Part of a small language model's weights: width 384.
MLP neurons of a small language model. Each row is named by its layer, matrix (up: input weights; down: output weights) and neuron, and shows model dimensions 144-271. Each number is 128 + 32 x the weight over its row's rms, rounded and kept within 0 to 255.
After each neuron's rows, "raises" lists the tokens whose logits its output raises most directly, leaving later layers aside.

L2.up1227 [127  71 173 110  58 121 147 148 155  92 134 199 152  88  96 180 134 169 173 160  97 120 134 118 133  89  92 229  92 127 111  98 139 118 204 135 131  99 138 128 128 108 152 112 145 117 133 104 171 125 142 101 150 194 116 186 212 119 130 173  94 107 108 142  90 131 133 142 136 113 158 133 117 115 144 109 117 136 119 129 139 157 205 150  89 115  43 115  74 114 117 107 149 130 128 115 135 182 139 147  91 152 134 141 138  98 134 171 130 155 183 123 111 118 102 165 157 114 105  97 170 250  94 152 115  97 104 144]
L2.down1227 [ 99  89 161 131 175  92 158 152 102 147 146 154 189 113 138 238 119 131 128 136 159 141 104 133 123 145  94 158  92 111  95 147 165 189 173 180 168 129 255  87 112 145 119 168 149  77  99 116 131 142 146 101  81 103 140 157 107 119 123 140 141  91 147 111 103  91  82 160 136 151 116 112 111 135 135 124 117  88 168  92  62 109 194 134 102  57 119  74 176 173 149  87 122 133  65 114 161 170 147 138 169 164  61  79 141 103 133 119  94 156  89 146  48 125 148 132  86 101 138 156 151 128 119 187 150 159 123 115]
raises: "==", " ==", "===", " ===", "===="

L2.up974 [144 124 182  96 131 113 146 108  77 198 117 149 162 136 131 108 159 128 165 118 130 123 145 134 175 108 105 154  92 178  45 108 120  82 165 150 121 118 120 138 145 109 113 138  44  91  98 116 184 192 120  60 129 156  94 129 123  51  99  64 111 112 221 158 136 143 126 164 123 151 149  67 123 134 134  95 166  83 100 126 184 130 145  99 108  88 110 149 118 124 154 181  83 170 102 206 119 109 126 125  93 143 106 179 151 159 129 129 120  74  80 155  86 130 112 104 142 149  72 150 137 148 105  88 128 154  60 138]
L2.down974 [154 168  78 133 125 132 120 197 108 120 178 156 104 126  88  64 102 101 129 189 153 122 119 101 135  95 113 121 105 176  83 146 107 129 153  77 178  75  77 148 180 125 153 144 159 105 156  94 121 174  26  98  95 124 155 129 135 123 126  87  51 123 140 134 168 157 115 121  98 208 175 132 140  77 123 109  65  71 104  85  99 135 122 154 113 107 115 157 126 120 161  97 169 134 138 162  80 111 141 131 176 103 100 112 130 163 139 128 117 174  78  96 134 173 142  83 154  92 108 147 129  80 135  92 130 113 123 111]
raises: "ure", "ulation", "ul", "ile", "uri"

L2.up704 [107 142 146  76 142  62 106 158 129 119 125 104 190 143 123 128 107 130 115  93 168 177 166 167 181 152 178 119 128 138  96  79 192  63 209 205 143 161 119 178 129 139  99 132 148 114 110 142  94 132 153 148 144 132 110 123 105 170 118 150 173 211 116 176 149 109 123 148 117 112  68 141 164 114 128 152 111  92 142 117 105 177 161 130 171  90  97  92 128 102 128  46 110 192 125 106 133 136 167 108 119 154 192  34 133 136 100 137 149  99 145 156 141 161 117 124 123 162 107  93 135 105  79  97 164 199 221 134]
L2.down704 [111 106 126 145 102 125 101 150  66 176 109  89 180 165 138 156 127 110  83  97 141 151 153 119 143 168 181  61 129 157 111 158 137  76  80 121 187 180 143  87 102 115  94 146 157 112 118 158 172 126 193 171 102 106 123 114  97 163 145 125 146  79 131 160 124  92 108 152 144 111 119  92 127 109 129 126 135  87 175 111  57 142 118 101  82  93 153 112 136 157 156  60 121 157 145 122 129 138 177 148 153  98 134 130 131 162 114 117 138 144 155 123 110 113  36  79 154 164 114 144 163 128 133 113 165  69 102 185]
raises: "von", "ces", "lon", "more", "ers"

L2.up1232 [132  72 178 161 123 116 124 132 146  90 147 172  79 138 161 135  86  87 203 128 111 159 196 108 156 113 137 188 125 106  97 134 169 149 123 240 136 129 187 115 161 163 138 133 137 140 169 130 127 123 114 105 111 126 114  93 165  83 145 108 171 121 134 120 114 106 126 120 187  76 155 158 121 118 116 127 143 117 107  96  98  97 178 158 151 102 116 111 181 141 124  95 137 148  69 163 132 123  84 223 139 106 154 150 138 121 122 100  97 113 165  68 180 175  96 135 119  76 161 147 138 108 117 135 181 123 171 129]
L2.down1232 [122 129 139 148 119 102 100 146 106 150 126 114  82  86 145 152 140 105  74 161 182 134 164  89 118 163 146 144  44 128  98 110 105 174  91  99 181 122 219 113 123 186 130 108 117 105 177 113 114 103 126 138 132 156  77 101 119  94 159 124 131 104 150  93 142  61  65 118 169 150 121 123 194 119  68 124  98 138  95 157 100  86 141 155 181  66  66 124 133 135 121  96 105 140 188 153  99 113 124 177  82 113  90  58 134 174 111 104 126 117 164 123 190 119 171 161 160 139 178 102 134  84 109 123 124 144 121 125]
raises: "=", "-", "Scientific", "Studio", "General"

L6.up647 [132 126  98 166 104 150  90 176  67  95  94 188 126 160  69  51 156 106 109  71 161  99 125 141 166 149 138 158 160 140  97  79 138 129 125 136 141 148 161 162 135 162 138 184 120  74 105  88 131 142 161 151 126 122 184 190 161 184 102 148 203 159 125 130 100 118 114 119 111 109 130 135  87 100  71 124 137  76  75 161 125  96 116 119 191 126 171 149 160 121 128 100 149 125 121 105 160 121 178 107  63 100 110 122 144 117 166 134  94 130 111 129 153 178 128  96 145 132 165 174  87 131 116 130 139 148 150 110]
L6.down647 [119 124 155 141 121 159 107 162 161 189 122 150 129 111 149  91 148 140 205  87 181 104  89 119 138  96 169 165 172 129 109 134 101 130 132 101 151 164 133 149 136 157 135 116 139 120 109 132 108 124 139 184  99 138 146  86 148 113 114 143 120 170 116 107 105 143 115 112 115 108  78 131  85 150  80 231 100 140 116 121 162 158  80 122  84 125 105 113  93 174 116  77 105  97 128  88 101 119 140  90  87 148  94 127 157  50 164 124 115 111  95 177 150 158 146 152 127 122  91 137 129 113 144 120 123 168 130 120]
raises: "ness", "ney", "th", "ine", "mouth"

L2.up328 [116 132 123 152 131  74 114 104 161 121 142 113 155 118 135  62 112 148 110 162 127 119 163 217 162 110 159 136  94  94 104 179 191 142 153 136  42 106 117 124 106 103 118 129  96 127 119 104 186 112 151 106  84 163 146 139 132 155 119 121 172 143  90 140 126 128 140 128 132  99 101 161  94  92 112 140 140 121 141 115 132 153 144 182 165 174  52 123 127 152  38 159 148 177 166  86 103 124  83  95 156 194 151 155  99 115 181 201 117 134 145 108 150 198 131 160  68 168 137  99 129 191 120 175 191 169 158  87]
L2.down328 [ 82 153  84 171 157  94  91  98 165 116 150 147 112  86 133  98 128 100 126 147 192 122 124 137 158 128  60 125 133  97 122 119 130 138 132 176 116 100 124  91 133 166 140 140 154 102 103 142 167 102 176 125 131 150 177  60 115 148 139 115 189 114 137 151 129 214 138 143  90 117 140 118  62 116 126 140 147 138 137 109 175 105 142 151 187 147  15 136 124 146  97 112 206 195 137 101 112 146  97 116 150 146 145 149  78 127 126 121 137 160  67 115 115 163 145 152 104 129 149  96 168 135 107 110 151  94 155 133]
raises: "ft", "pra", "cio", " much", " far"

L7.up244 [111 122 140 142  58 107 117 139 132 120  87 124 131 107 134 128 155  98  65 109 105 122 106 102 121 104 134 180  76  81  67 164 133 126 134  84 116 122 126  83 134  79 130 166 162  99 101 139 101 196 126 129 145 171  68 133 110 122 135 139  82 102  69 115  64 141 153 163  87 126 105 134 183 107  81 157  85 127 108 180 211  83 100 116  67 149 185 155 132  84  91 177 119 156 151 175 108 131 159  94 108 128 104 158 160 108 122 131 138  53  95 136 119 187 174 173 182  93 129 146 201 178 130 131 130 156 127  78]
L7.down244 [ 96  67 176 158 140 107  83 134  89 115 104 114 136 121  53 128 117 104 149 106  53 125 140 171 109 138 175 181 121 159 167  95 121 167  74 160 101 149 143 134 107 108 177 129 132 141 106 138 132 175 142 120 159 114 118  82 123 129 188 154 113 116  29 173 146 127 117  95 103 138 136 129 107 149 132 158 175 133 145 155 135 176 153  96 112  82 172 130 152 113 127 126  79 149 192 162 148  89 109 145 115  64 150 147 146 132 117 194  96  97 158 153 176 148 148 107 155 139 164 139  88 151 107 142 113 115 123  68]
raises: " were", " are", " include", " have", " themselves"

L2.up548 [180  94 172 124 148  67 140 118 136 136  72 169  63  88 129 126  91 135 108 104  60  68  85 142 132  54 115 164 168 143 150 102 136 161  94 157  77  75  83 109 111  76 133 183 168 164 149 113 125 150 148 224 142 112 127 136 112  82 120  97 118 189 139 189 119  89 119 134 121 121 103 109 102 133 104  80 144 120 163 129 129 117 157 175 119 162 118 193  71 114 141 133 118 117 118 150 153 176 140 136  89 101  93 151 133 171 148 145 114 119 111  74 125  84 133 122 136 150 152 215 177 103 170 170 129 188  66  70]
L2.down548 [184 145 139 119 162 129 120 169  92 120  91 148  55 119 179  70 124  83 174 122 142 138 147 136 112  72 172 174 119 167 112  96  88 164 111 153 100 119 213 110  57 124 116 179 173 133  96  51  81 236 107  97 109  88 141 149  84 131 115 135 118 154 164 145  82  81 126  96 165 149 108 137  59 113  77 162 109  79  68  97 135 140 107 149 114 150 138 174 128 127 113 119 132 165 117 173 127 184 139 111 167 132 135 177 136 169 152 116 203  71  73  86  98  95 135 201 178 116 122 111 146 145 148 126 148 211 103  83]
raises: "ors", "leg", "bert", "or", "Final"

L5.up1500 [ 81  70 187 149 101 111 141 110  79 104 132 191 111 131 134 166 139 102 200 140 111 128 154 101 116 120 148 209 108 138 112 125 169 123 147 154 146  98 131 123 126 135 138 111  87 108 164 117  92  64 197 136 103 148 131 176 166  97 127 166 139 140 140 139  94 112 147 157 166 169 135 140 173 135 103 104 158  99  82 137 103 139 207  97 107  89  99 151 168 131 116 123  67 162 105  60 138 132 116 163  96 122 135 110 129 109 125 102 112 109 164  95 159 116 154 160 131 138 119 110 169 151  76 168 193 130 120 157]
L5.down1500 [106  82 124 140  90 135  98 127  85 128 179 123 104  97 129 138 147  94 115 147 122 146 111  93 140 181 195 130  35 109 126 136 149 157  77 108 174 158 162 118 113 152 135  99  77 129 126 122  99 125 118 120  90 178 117 126 142  93 144 132 112 115 157 107 129 137  75 148 149 140  91 132 147 124 146 116 149 126 163 124 136  62 181 133 145 102  49 150 145 109 100 176 112 150 149 123 125 116  96 115  94 160 104 143 143 146 152  81 110 123 164  95 168 124 180 157 156 135 135 105 165  96 146 144 146 145 113 145]
raises: "==", "=", "===", "|", "-"